config = dict(
    n_layer=9,
    norm_place='pre',
    attn_scale=0.0884,
    init='normal',
    init_std_qkv=0.021,
    init_std_o=0.021,
    lr_head=0.00502,
    decay_shape='sqrt',
    train_tokens=965800000,
)
MLP neurons of a small language model. Each row is named by its layer, matrix (up: input weights) and neuron, and shows model dimensions 0-127. Each number is 128 + 24 x the weight over its row's rms, rounded and kept within 0 to 255. Numbers have three digits each.
A block is one neuron, or neurons of one layer that tend to fire together. After each block is what it responds to, as a language model described it from the Wikipedia text at the highest values.

L6.up1231:116155150095078142170134142090133118073051128143181142115098154135104149129114094146139146120182114153152161126150143140111150139148117127079115121146103145149117111192154104100147147172108105130091116134131134137111138138142112131120108148166168148121142118098111140110099092121120132114195112081145142150176157133096115146142156134149091109172137147166114140138126117106108140122120
L6.up2411:159114121096158105118092082115166069144104134142141176132102128141112123112129108169132171130104147158113111154105142137141111132105104162104100093132108135144096095156131160114122138162143077130117114119154149113129149124134150109169112144142157162130130086151075155096135076103120129174179146121144183162147122131146106111122149174090091084131121127144105094150109128137172132109162
Article "an" token. The token "an" as the indefinite article or a word-start piece, as in an architect, an English ship, an+grily, Theater an der Wien.

L3.up196:110132123115129109148086133117129163074136083168130144164092108127094122180164139154153143114107159112088098129098113084108119124130125162142123122121174077069149111088141110149153126130104166142115099177154157130115092140125122155149112105139092128085155110157070120105143088094127103113149107108123152165130105109154092117126105119129124141122102109119185109151128130113113115101163
L3.up630:144161158110117111097183146111070117109121119151147118113151120105081088114124101083096142073111138127139111128121168147094121121111118123124116141113131098115122108125157125126109133132113129149132116102127132105122126135120137168109118112177169144105115125122099150115175138122134119182092128104141122131152149148155115070123096107157097166119096160121091086136118146116142163095122
L3.up1789:156145117153131131097105140127132149076168080117126141141113135119121093163140123117114155110118118141114142087099135142085076174132142148158139122103087166080117129120133114147109139148126102120159140098149162168119132132116129122150149104136123130096121133127122158079123068161124105159131069106158177155140114141155125130103124141135106134158135120155160104128116134127187122133126
L3.up2640:106151112120094122133136155105081101118153114130138137137146116116117111150137111133140137121087128143122172131116128102112167146164148100130121082115115133128133133106128112161129129110088128125133122154114138144143105153135149128154119124112136102114088139141135124125111079131142125152114142094158149156097171175134096099096091160117091153132102145116123110100136159147127143120146
Mid-word pieces of rare names. Second subword piece right after a word's first letters, mostly in foreign or rare proper names and CJK characters, e.g. B-akh-odir, Kh-at-un, Ch-ack.

L2.up2:145144171096129131153138105151143134133114133116085135092100105127138137119109092127145104141153186123150091130132077138075138166186131138122153139129113143140156140126133099130145154106095134107119133106124187141144153123084122132093108131128097158091148109132133138150146117116099104119102123106154109161168113175153085167113172172135086096155094091157137107117144081102150126164127
L2.up451:104153117105129114150145110101094145057122125115132155138127123138115148141094115150160152128154137130152147156111121075133158117112134153151160169127149109089081146131201165142133141159105100126117164136169090112101147174146173106122115094105092107101143103137120126111108134127151114140139155096112113139129125113098060078142113164081137135125094153120095116111139135130119121127134
L2.up476:132133122150115127126123135088146136131110136140126133156142127125122160131143047088091146119166145108166114105113134120114123123110145115084116135094184105139104133123141145146112142170113168084083154134082129102182054142105134103155160115133131091134170100095114131089108164104118082108079128069111109136118114144092139125133093122099150165126137116114103113141106097143131123134123
L2.up620:101137129146147092145140129127128172129142136112105124140101136128121146154129127124103130085160140110143088106123112131090108145146144124158133166129147113142102127129170111133091143119098126170098117176138187146152095119149092161099135147130117147151133096123131114079082133111144091126140123140144134162114126178127077130137154183150149147121084096175153092130148090137161145156121
L2.up1652:118142094134121111116135143153137091163104140146142151147092154138094132091140129144150110127140134103133096137137139124128121117096159140165126091126135102096116121118152141137123088113133123099136097150189124108105103141116133189079150085137099081128128085155122111100094103139119117116106134116129129126083112102103112110161102127102182210124146118169048097128105124125115153129106
L2.up1698:117120143121153105180116124170155120069161137147116130121142137123124115168112067134112155135136160121106112114118135129109149148146117120112142154124142119182115088131170121169150106127103144119114155148115130133127126160112143125143101148138158129154127117114122150116086158137124094078131130188112158128145119145100114125135142139133131137173140150129126143167098133161133143129089
L2.up2453:111121103117128131146091110136147141142181112109175134132130099164158132160154105153161130093124129116110074127104118119143180156084126094151134146105140121112157135123103131138110146137124142125124128141158142118177117097103096146088103120119079111127098126145140129102085107102133102081158182163088122145113113118120089155139147119109083153151150100136108133147082085134152099118120
L2.up2512:132166136131105147143133098120152146150156112091112148148113122149138176149103122131117134093125099061157132127109170103092110158106113103168119154134128103145077112144122097091086114124145150163103121145139154151094088153135108143117123145116101125169121100101149116149138147147149124135147104142166151095131117139141076119112136119070163109111108135157133133133113150130127112147146
Stats-table column separators. Pipe, semicolon or blank-cell separators in football career and league tables, usually after a 0 cell (e.g. "3 | 0 |"); weakly, "to"/"and" in age ranges.

L2.up264:137100111143086118137161135077161107160132170103158131157154099113155130155117136129144126148151139118158129137106178097133174165133143134129160124096122119144119148161142123119137134175110154120139156116135107119145139162095131099137176107131125118105116082137142133116123107096111157185152134139174154144160163157112136094099125127118117140105058141162115149098102114115138133150161
L2.up610:163135065120123159151125139111099157125123111197161121164148111135098120104088108108179126130104150088117168109124140112184116132124124125137115168083109095139087122118159132122140122119145120113109106144144112135100112126122077151142148113165083130129080129144153129151123152130083153152126105134140123150138139114136091158149123096128121118153100120173112122155102135104123113138098
L2.up638:152117105132138165134136130188187165090113084079102131130145145122108172097111138141098140118170129141146141130152125085145092137110136106086147083086136152101100122123151143120170178109132140141122128100125060179118146154145125127122155171133126088144120124160161146130167127150107152141112095091133116118157145129145099143109119142130189144129115151115128151130119118119134111183172
L2.up683:146129115117165141116156163109129117131085071119128146111173159132111133124103124142149154114099145144113176091108118146104101136123126119121143119122085154110111130145170175140111144142086088108164126156149130149123117159106142114133129130136149105132120114149149153109119113104165145129139123134135092157102159088115133093163109128130115127123116102134181134111145121156126110128123
L2.up996:125129126121129150123107147137092144117156110160128123122118111085113113143110125118087180121139141165159080110137132124090154133122154118116135162091116151129146113102139126129138128106135162151107125155149137125138156122144118108100109120156167111103098125165166129120154138155147114121152159173126171087142133111154094110159149175081080127042106160149133101128150111121170095109105
L2.up1542:128124093120107131154095109126149139143148112103170159106145125104146167197136129112092150116123195114104152109123125111124138120182141101100139152098091108123141133126118147098136114106150128162134166156156099174158086087139131120139109141142101076139145125112126132123144139144140114116152118122152101162132152132097147128147148087153128171129136160141164093161101081153159127158136
L2.up1829:126147125155111157130118113127112125119165134091139127111126129137141151168129058109113125120111139174149116100107120108149144129122151121084094107153157109154120081085111163158148141146137141148129151110135126164122106160170104129085141162114144103122127133091165127122082130156151118173145166140122120125159123120163139133126093095132157138093112144123121097145119085153143141136138
L2.up2170:151134084095103133115111115130095104182139091139160119157162137106125140141121120099112122136139164167123146131104118135118131137139117099125127149104142104136134111161150081145179131100137102102161122102107161129141095126166136137143095106140115134086136137131109118090158130162118143129168117124128137139124143140124100162158143143147125136135141138125141146114140121143120143090106
Before an upcoming number. The space or first digit starting a number, usually after "the" or a name, e.g. "The 1872 election", "Team 2", "H2O".

L2.up224:138131122149138123087130128087124127118124143158124145094093139140137116157092137120110143117137085148139087116127168121118106112075207147147121106106160130133088157119133109138136125147125138117100121166108109124110132134109115152176122112163115142164139144150146109105122149124116151155163142149129179178157158179118117127131121139126143151121134114126093168145132175078171154173103
L2.up493:114100141125147135151152152111152155101107131130118156106123135110066132123114156120121145097116141145126164115101111115136114145119155126104142109147125115190135120106132102128081154189111114147100110119141150157074158122099118134147133161160153102160131138096127122107114145079132125112155121135152163120141114119172147146164121115107132132115125145120151126133125134128125146145131
L2.up773:139144139085111065159141135131149112134098096118122122115132137123113170119119142116109126181145138104166107091093086134094133144135126095146135159107164136143126172138122115147143124110165114125147118145129136140125151171114103140178082150141150116096122101138160118127085106154143122116096156121098139144139138184146118139124179141165123165140124123141120106148113154116150156124155
L2.up1025:125093130147054107129169152133140108127131094077166137111117134123155157098147144163100148148145092184130089119136134127103137155126206081142165106118146084114092175120134099124094128120114109175149114140153115121123102116132128136161130119144083139122115163117106162146113110116128151103109153125117115143118110164147104136102115169121121163114099115149118127157154163103161136123084
L2.up1039:106141125116133124105135116127144139107099132120143093137090129102152123157098098138102141127106119153117099107122123140116092120078138104157136117133086090113163121125174104114160106133117126101149149132131110116161093124142151138152119145126117142101103092170099090155123141113078135093125099105145109147120108147123116131142126143120123156133102139127141170113134160175103112102121
L2.up2068:117140143131092109144111156092137156142130135093121126094106120053148151109136148117144159110105124125134111137113142059116117141114156133137152081118149117147141122108163151105092135133100114110141141131098104126123141159111124126132120124076086080120137101105119120137150162085093123147117131146143091129130134129123129109140107132128110129134120179111132125142162172150129143145125
L2.up2415:148124149132107094133111140135138113161157120107105147130133129141137103124114127076109191143105088109161094109087108080118137123139141113120085169100105146135093152102173143140136130135147112128081130123143128143118117175150173131117131191153091152150140082086141158111137098129142132159101118128159119096137140113147141131119114125146102115114107139144122119137116157116172154135135
L2.up2571:126136160135119083143136128154144101109108127155145120095110171102140116124126121110148133120150114142106096142147153093120146165122150123149121136122151123111121153161131127117157130145097091102148135164120155136157118130115105147115096092115155081110124108137111154098143122113106142153155178105118136158145136177128127122136116140105138114118074126113121109112090108161125116119173
Word-initial M fragment. A word-starting "m"/"M" piece that begins a longer split word or name, e.g. m+ould, m+ood, M+iscellaneous; rarely k or L starts.

L6.up57:128134111126147108161123128141142135082174121146117109128168133115119135114143090086132166140093156187092127140153125134158149141107113152096084128120117095124100108130129122114165100161106134087129123142142139142145130128132101145141119157134131100090092124159100139108113164094137090098150103140121139117137161160093154128160141109183127143120132151131119117166119098125132140115149
L6.up2268:138104164123121126153141137128083146134114157103121160136137066130095123107166086122115120140141133167121090137122098118106165152156119105131124140127128129144116124137135109129118128171141154139171153093149180104174096177135160104102144150152162134095105109113094127125146146157103057159130091128083150119153139173146136145110164162126072159108109105116103113169136120144151105115119
Month names in dates. Month-name tokens inside dates, usually after a day number or "in" and before a year, e.g. 26 October 2003, in December 2009, Feb 2023.

L2.up241:138098104141127114118145138131146106104111105179176174123146161119117162119111163119150155134097143125088128128150144140147104131124099102114138146103125116112115112122148130122107143117121106132110137150119132162136151112132150152152142142129093136142071136116102172132076113082090123140157104160131153188100144095100139156130119166134092171106123109158087163161106113191137121124120
L2.up658:089133116147099114090086188144102095143117122157153137094104155115093123075128095182146100125112169139163110114171108100166076101096126106130149123141100112118162114100163114105159139106115120126099094149169091100119140159112120159122119109175148144140098145115143171128146102098111110132124112147143136132134126109145130151138094133103134133087144134121139148130143119145165143135089
L2.up721:133149102163095109171102156140126118151110118128124168093092101082119148132129135147148158091151137117142118110146095056107093125114137133146119187115155089110116161082150104138176142123128132138150118167124117111139111123100121145127079117137113159140130128102145132116098123100143081128124119105173106141109132115094112107173102119157110111121150125114139164139132118121167132068133
L2.up1054:179125064139129077124133184140130098136125120145119147140124134160117139124077116175186129106105134093124120126172104090138144130097132148128148105140157107130116108138147105135166143102102134125106106121156115115079091127102112124136144155102130122121109143138130128104101144103139112143110132128166102140193135136136126166131113132104109110173134106132120143127129118122149118103131
L2.up1208:109128138143130178089141136151158138129121116150148170115142080112154088131117103176071113134083160132135114162079107111131142130105148122111131143144150094126149108104138117086118172147107102172146150116140112142104160116161110150080140126143100113134119120100123136127119122081130091113104163143123135141166161124117128125124136112161100155120080114161115138126154111197121131102093
L2.up1301:141092128137104126120120131145058169155117124155126149078087144090109138117094137116084148144124136158120147128107138070086115125160140134136106130115150117154102090079143111133148143123142128102149132105129130139148122137139136134134089134127094128150084099148149088172101097107109093158141122159135096118144118098124099129185178136123118183128103149151150130152141133156120168128116
L2.up2361:168153124117079085118159132149119137149155107132105122119097133137146164098124101160130137118134153132134131097169161087132138107127148189119126140124110133143104132106153125122101136149099186083134103158170175147129142141106101153145129154121113104135094102119103145127154164135191150127164075123140126117148139124095137138141086137120107156115127090116108126103103129133170151100128
L2.up2560:114131118149103066137115147100175121129118108155133141095139145129100143149132122146144159101132159108114137135109115097102124086139158137119131184123143155160121123073139108106124148160142149201099137095125151112130126155127122143114125138133123129155120136141141127130149104091138102124139146117133184133132163165125092146118119152131087141114165138100104143129121095120128124112148
Pre-verb auxiliary slot. Fires on words sitting just before a bare verb, mostly infinitive "to" after seem, claim, appear, rumoured, plus n't, not, would, does, as in doesn't know, seemed to be, did not recognize.

L2.up7:143109135094120103123122117122128167155103131134141146147125116152176135123166122122116127106088126096126101111109117159131165138164115104093137159112113093137145118095154114144127108117131084170128123123120113143175151146150035135120126135122132096115110155155152139100140124173165118117120083133180154097123128118111145103125159131150141116137132094128172168115096151118162120109140
L2.up894:140119104151116111126128057111129071116059103140145075108110151133135132146126127145104158167132132129125075104125124107136110108151149144136086133125150156113134179081211096133132082108131147144104062117118173132078132120146083120119144138127140116117104159115118118120100188115111144159126142148123187103129131128119152123107141171140137100118110168144117170114144131126160142141138
L2.up975:136134096111134093115166164099127139178133118157145085123120118121078147158073102105113137134132129123115108103097162120102090136176170164102091162132098174105111138120126148142169145132157111132110111131133164119118177154127119151120158146144147124075127153130135112099131158151147092120194072159173146136157123150162095102127150135133115099119113120165143156152137124111152152122147
L2.up1114:113092119156111117112099142135138101097135139116171113085168120153144131145134127113144136152130123150164115113135114158112132155137143139118109133138126104156100135138126148139148126133152103125136101120125139129095109172151077176062134150137141113112139135162114136110130168103177162124130162147122182148107139144135118145151168134150139116114123139081113121172135121151109123131152
L2.up1189:113135083132105092129118170107145117136137145120155100136168131141162137146120110152150163117108162100115140081114118085089155158111117119138121159141123112125070111073165151141122130156062154134152099138133110140121141159155088140124148139113127114112103133157106152118180147084146115158162114129119143122105160141156094162162154112131159138103125130114114156148127117127139130138096
L2.up1346:178095109138117138105128157113136149166088159139142140126118140093142088120147125138114128143115142105167138126102126119160132139164080126147124130127111125113103106146136161100086168122094112141100118116161114115126160118148126140118099145113116145141150118109147119125104119148126124154143119167141139130137165094139127096116148157118141139119135123159128144114137122117149138113120
L2.up1553:180116074137132099127133135152112147139109117119168087085188151119150120162136132116141127109168120119149137113102102153089087153142120137141131124119104108113106136157164130131132121128133126090136091123159146120074132120111101142130131151151131133078118147147103143141162077120088123193180158120161126115091130134140113131151114129107147119081154158109130110133161124123169126123137
L2.up1973:132152121146140132140148130106143096105176123134105147117159144117186119111184088165108148146111089090136135127092100151125108163174130175138114108106098167089105111152159135149138125160098104131098096186140119153132132125137117120104105157130112135114141092127123139140126142073167145159131157112128120104117165157127119089109100109158101120172069084143133121110104125138156120126084
Article an, years, compass words. Fires on three groups: the article an before a noun (an area, an opportunity); the third digit of years after "20" (20|2|2, 20|1|0s); and North or South before place names (South Korea, North Atlantic).

L3.up414:127120107105169066170114131135124119127147176143112121111135171120181129164147088171106135126135187132139100103083138132102117162103133104130145208106125124163105106130183138133127120159112149152112164121103102132074123155100081151114149149114120156152142146130147155118090115105165120106103150181119151144118130092120120137178115145118144137155140131113109140133093097081143103166118
L3.up1714:146142109126150117148107163137147099157105120110094169123117146126160127116147124151113127127120114150086109183105131131129134156133145161116134175113164102160104119098156128129162141157129099161087151067100191116122159139126108138170104174124082079139144185127127120139120123112099117116158135140150133132132158142158100126143134175134135140130096108069119145125118118078135151129138
L3.up1935:176149130130150156187137156126098138128176126124119100096133128181113148114116122155104125132118154154134174163095141096095141122164131131120178132152154150125112143067163106127148101127087156129134177103069117143106114115146124129105139141086138122118128120132110173129073155095127088095136151139136116142101102090151115138112094140113123127149117134119086147137127112115177147117129
L3.up2388:115152148098127149129138153142159157149130154131144179145120133103122100171140140141131179118151121134142125061087169147091096140097142110155157170118142126112136124181138113147144133113123127118076125134142153155148100131128038113162130173139098089103130131142113132090119134088116117117151140120130162177135109120155115126135114103107137158150104131166122177118162153134128075160130
Stat-table cell separators. Column separators (|, ;) right after a number in sports statistics tables, e.g. a league apps/goals row "11 | 0 |" or a standings row.

L2.up55:104143106102107119148167139124077124132128112135144152187147164126081138143096105115099155123116126146177099140104086139135171103169123119172125117108120095118185120146104133108118151129083092131120172109087158126100072133139113119104084125121114173108118143162106120156112155078132128132144113141130135159144116141151095135130136158134121167157108134105112154163129099098156112099077
L2.up263:148127144085122122158155112119140148183143124102135136085147118113133153133145131096103162166123119084122117106136195146155073103170150130172136142102121077137129149107122160096149173169096132076117097130130133126157143121128155139129111132116093140120089083140128137159124158113154096100133111126118133165126111103109151104124133121106157132146103173134161084094123119129114122158138
L2.up473:140119129107099138122160129144110129117139130124167139127142090146123174130128111158154121133118124109130132131098137116145132115124132104148113126116148098082117098104119149116135157149114114130140155089123142161178180141103116113069142108155097122122076144117133108108146163110116167137141115162120129152165157092167094137163135139115155138139120118132141086126111131154154122102158
L2.up1400:105125128131113113108129160069107124102141104132146153146106136131084122110115156172135156169120155144118077156113131147096149130168116148086112141102101154117080108083147094154112122160100102130086111119148136190124112091141090140085125133144139092095129119125108134135132139147097084143128100105137145124104144088115081149116140124134133099129040112106119069102153137169129139108081
L2.up1763:136122091179149112127136146144115144145126152138172172081115118147105123143088118116155130120137152126126158146163146092123128157142144126086136085117107125121089153095158121137117164147121125176127132098097110178104134160099128126111115155117083148137129132138080139096111119116127120142147122094119120157114087138122105145137170104117135137150140084171154110127116137146103137147134
L2.up1934:149115135106092110101128097158160108166140117101100088099129131153147136108128132110108120147141112131136121123100151121144095078126174086189124144146134110108104138087154097114118127123139133115140161097117121142162092135076134140115126163125146143136123143135109107112155104144128108162137160163118124141150100147153118118131131132126082149155110176081125164120160178103125114111091
L2.up2116:108134170101126115134130137111104119152151145179127116108146137144165138059172128107117112120082125148123106130096136137114103159113132141154122115152134142130076104112144175086134202130112147101137149133106075143117101152073106104115155112158134098125081097075092117145139133112136106137152117127084143141113132129127051125153167141101111162102088121089145130139119124118115157109107
L2.up2285:123151105128093145073155123102118101123142109097162133082192122167145130113126116144134125122139130183146145122096139113156099094131119142127124136126115155149129145138154130101145095160097115134139154135172169169139113144112110073120086151125133160116072105125095118137145130131094126166124135121086122113113137097158118140113108096125096102144123148082135104123126185120119108111114
Mid-word "ab"/"b" fragments. Word-internal pieces, mostly containing b (ab, b, ib, ub), inside names and foreign words, e.g. Kar-ab-akh, Arch-ib-ald, Yacou-b-ou.

L3.up610:136166117099100129142116137128071168151128085111117166140082138112136065116141125105089156124138186111129162145117154132134135151134147136105154100101113123156157119092138139135154137145104168152099174138165115124110112148122100131154100110143149147113157125116127133158120103120126103170112097115103141159120147119115141124077145144151126163148112115124138145126102116152151153130102
L3.up1059:133122074098175129169092143127114123105144120078131185134134159132117098152142106120141166128136155129110097129139180165097154125120110160118140108097127097146104142121152156139134137117101161119134144114156147158117150131145124138147113112133155150102119098150163147108100157106160119153149141097090119143098105115094134161132088135151131141105122104120145095126124080122135136108072
L3.up1585:129152114124091126115163143079116150108145150141125133188114134113129104169122129101114126137094163138160107111152126152065080126126098162099147141116119153111119155116126140137116126107099100152138148113149142157180141117134136128130108114160082133153130146129145125114086141119108128126143121141178129099176136096135079125173115152133138128118120176167160120155103146161117150092128
L3.up1883:146147129137141129168130114117128137106136115116121108140139162121116155131147088138113126111164114110137137082142127120126132144219117155139135163109129119086155132094138132129096148102125139105139133123141159155137142078140091129156099181128136111101130100135106175088096156103101098123109158131138101109161127129107150134141128083163132082145145095124151144118119073092153171164125
Space before numerals. Bare space tokens right after a team, song or entry name in results lists and tables, where a score, time or year follows (Ajax 3-1, Gerdundula 3:49, born 1975).

L3.up462:172112138115120143127123165145106134120091069122150122120132075158142169150128161140154125081125101098098083107127118136121107085143133152140099161134118152115144102102155114131103141062130139127124117137128109130127126130109126131165127143138128151109141119118144112142123133099154141113131107159123144164141080110131148157145087126125094140122137129115118130094122065179169137125111
L3.up1419:152149088125131104143157109130142134148131100145144104140083108144155142186087157102137153125138147055146145151143171085106117111151130139146113157124074110067136180110141096113142163171124134133106100143142099114159140145131097148160149119118078091150126092154141148078111096140157123119154121145161121124148087132176140156142122115145115123120147140148114116116122111124102132169144
L3.up1817:162167086147105115144150120110134129138118124153173117109118117120139130131115093136141135154110127142117103153142108099147134104163145127141133120112118089152100102113160118135124124126094135156151091152176109114150122105128137162138119148129138122122104099185101150161140110111167134124064129138169131147129109102110103193135142145167116128148154112161069156169128101136098135137132
L3.up1921:112147112122108156119149121132113143134114132100112162111120084077100166130136085143105133109111117124131147114124116122154098113126149096153144128133082128157163101087126130126110169131152179142115148116125066142091138119130130134102140138129129143119128120158184153153142140119126099127114095147166104104101159122129103161139112131123131122128174147044130145099149088118177126132116
Infinitive to before verbs. Fires on "to" and other auxiliaries or negations right before a bare verb, as in need to, decided not to, don't, can sometimes.

L6.up253:146143128123106102147146124142143142145082111138127143127111062132151132132145095165159148120117149128132161129134124110148138125129118117120116106093179133113104164110119117147144100149087131106107097110111106114108104215152142101146157165150149177141109145147150125139138103126158124137120125138130073129124114125124071134094117135139107107109110116104094142142131099092116098091148
L6.up659:129110066108140123145133124150120179149165146136165124076158058131136139113107121123136137141088147128111158088128107121103130138119153139172117093111147112126113157131102142121108113142142114151127124157115111120105111158163131134148136131099163182122122125133115123107091108127127118150105108152092095148156137144138125080091117103139169168152114112171125113119132106161115128113130
Subject before its verb. Words ending a clause's subject right before its verb, often character names or pronouns in plot summaries, such as Chuck, One, it, to.

L3.up20:132137109090112090126148120114115146095136165105131185122159147087123122113137085165127126160102134077120055066121099136130120091115101143128153131117114119142114102111116087145122127118106160109088108096142139113145150128132138108127099108154193129133127094154139115109139120142112138154111121179126120112141160164119120145111118145131119110132118131122121082140128103143124139091116
L3.up986:139136105057151098135166138127157130081125133124148142121151137114127126114134091087129164148164186134146136125133115125105103073119093112110092104094110116112130161123143125154094153161125126155116158097165145132147142116108160117149115113165141120139151124134083110119129127139079128144124145105127112134130138141128145156104154139161174110137126094140138099102182101139158114123083
L3.up1330:131106143112142105090128147119125164103164140122126165153134164106130100095128072107119156127137201149151143121107174113107124133123114168112141116085122128166129124090125149166100100172135175107107128100176152122141175126066139156144146177152116118132156089187121167144134105095099128131122132087104149121152135185096106146122087144160165092139138115122123110149110120122157160149124
L3.up1470:134161115105136125129152124114160195106132116102145147169122172080163116118094106139132149136194152116147102113136105139099141072171121088139112104089075122152139090104147119153129141127138176111085099109156100131095154126108138147141148111189134104109153121169088101132102110142106121115122150128157124105110155164109138145109123118147175091132137097100120122153145141165131163150090
Paragraph and block endings. Tokens that close a paragraph or block, mostly a sentence-final period plus blank line, also table-row pipes and closing heading ==.

L6.up956:148107141141135072089092150121122112138107122132144158152137141118101111148076125124135124119195116156117139131125144113094102122130120126163115127119149129115130112134153146150099122133136123102100116115120152102153163187110100136097112092113139167140083147142089148137139145101091144098148111125113108130099078124117133159115126169113132118148094147129135144098177081123078113153107
L6.up1494:160146143121128095125123123110166101112130093112153180107119151134115074139113111134065109110139143112106126178131164136119121155124119133125094159144156148116116136096128082119082108144091159119155125167141111109146157160114143123138131109144148164155134128119128136141107115132122088132142122128139106125135123100115150119166125164112152160121118149112140139130115133129154140157125
Stat-table cell separators. Pipe separators between numeric cells in sports career-statistics tables, often right after a 0 or dash (0 | 0); also first word-pieces starting rarer names or words mid-sentence, such as Sa(uron), La(áb), trav(elling).

L2.up216:170114129110113128114127126138106107159117122140112086148112110077181151153114113143135166154136114121118122147089121113117170118182131103139161168106062133136135126137125151130116132125112104110151082144156114113163128153119119130123128127122125118127139106103119143129079095117128124127118134099178113142153160132091117181136069116130160102117157165144091092135153133111166121192147
L2.up385:139099079092088142091133125100117078130115091135132148159135152126143108132111120108123113112156146119116112143137164141123152118141130126092158149117119105102155126122188179146169105149170152149135152133143122132164155155052102166156150158139116123116127114137094143100130137139113116144157108134117152169084157176102131142108115102093122152115127136139093102107105166178133134140171
L2.up399:180046125098098104091146141133128143166112146115123139128148106119118149141151104116146142130134147136122092128112105122151146156144119121119146119117103163164145157141136121147088137161174162146130113103147095114133191117097132147115140130130153171157145087165088151139123136176114119147130159096100104158152127173078123123118112121114154182090144120110064112147110125138147107143127
L2.up958:150169100086127073117149128087113124129119120165065148108149139073135155160108127173124111127151193122140099115130144124089117158147149072155144118140124120122136115150108135138126120114130128107110107122141119139174165118171141121141111106157116137111160121119169138136142129085102130152108110140145139101112155110122142113160122127103153178124099139091096118139127202142129153141107
L2.up1176:160126120110094148102141123092116155147143130121089137167148118125122131131144111174145154093144148104149136107148085118110171102167119101116170083138121123116137083101131147137112079161150170153115075093158127132105155150122119144152136137093126181156157133120097136164118174137153117117164122102116109140136116180077134139167121121091134135132120162162099128126137170158147102132124
L2.up1255:138154115146140114110167139133131112114158122152107110133115092117130144175132091141136109147125121115125133120126155115150163133128146130132143149134127163129114103121114149182161130118136173176150122126153114126082154183138134139117174140146163114120115092105143147119109131123100122080103101154137151168108144133171135125109148090109154134082171167144093098133107178127177113152161
L2.up1481:161141073098143109100141092140157131091143136112107144167093135092115113192160100109162133135111115086171110151131129151173114144098152124133121114099105142126135164095124076145080162130132129175104162081150146105135147145110126118114157123152070165150108115140120146072144088138103143117167144148101123175106087146116132150114150152121159111112124143150123093149115157156113126131108
L2.up1756:155091120138176143103169168088110147131144143136157184135146116097125163149131112130133153071130131118130119158139131145127104157111127121118148145121143118143155113118188112138116165128135133168145145110194124151115122167123145126079131150118108148135113060123085162133112148154144066166153137159090112127112140102075119136111169157117145168123141095164131120103176164132152164096153
Sentence and section boundaries. Tokens ending a sentence or paragraph, and the opening of the next unit: final periods, paragraph breaks, row-start pipes, === headers, sentence-initial "In", commas after lead-in phrases like "Following this,".

L3.up86:162107137127105082084151146111117151129114129102131134150139094092115125128128136125135105116153122140145123134148162139118099144141174139163095121083150097135124116179140149160123080118164123153105068153148127141134111146132092093121114165154098125118091103131130137119134119130130140119172127111152173151080171123133078113132146127136125139083140135147103145150072109174128144122131
L3.up737:173138068124109097108135126103146133142156129105162110115127104132121124088127132148159113157152112120131137090123136141125101168106149113098131131107139136169088112149118128158119105112131131121110082147160130088099136136134125166175122133121133123131106121125168146085136141101124132106164155119132157101162117141151128110133120154144120139102111094169108109126131153112125154166077
L3.up1229:136137132112118108096145081102144140155106125136144116110101107114114130120123138103110156104154110121105159149114163135106081136131159151158158127091109157103166130129106129121165118108111090093094098157118158145102121162099100103085080163094117123120094138151178105118113107079157096139128080142162126132095123148121131113176150126199101121103169087140112106162160132128112128169116
L3.up2399:154120142120138135114116126111129130132092105134148111123114141091128193095140127145160132121144161127121125122108126124121113119148108144112137114098072125112142130091161106178115152132127133124131081160140143098126136151144110152087103118104141164100122115138103173112066133118102101123168095128148153083056120115130152094164100145122122127137164115103117118126136135133160163098129
Indefinite article "an". Mostly the article "an" opening a noun phrase after verbs or prepositions (as an assistant, reached an agreement), plus occasional "one", "1", "more", "of".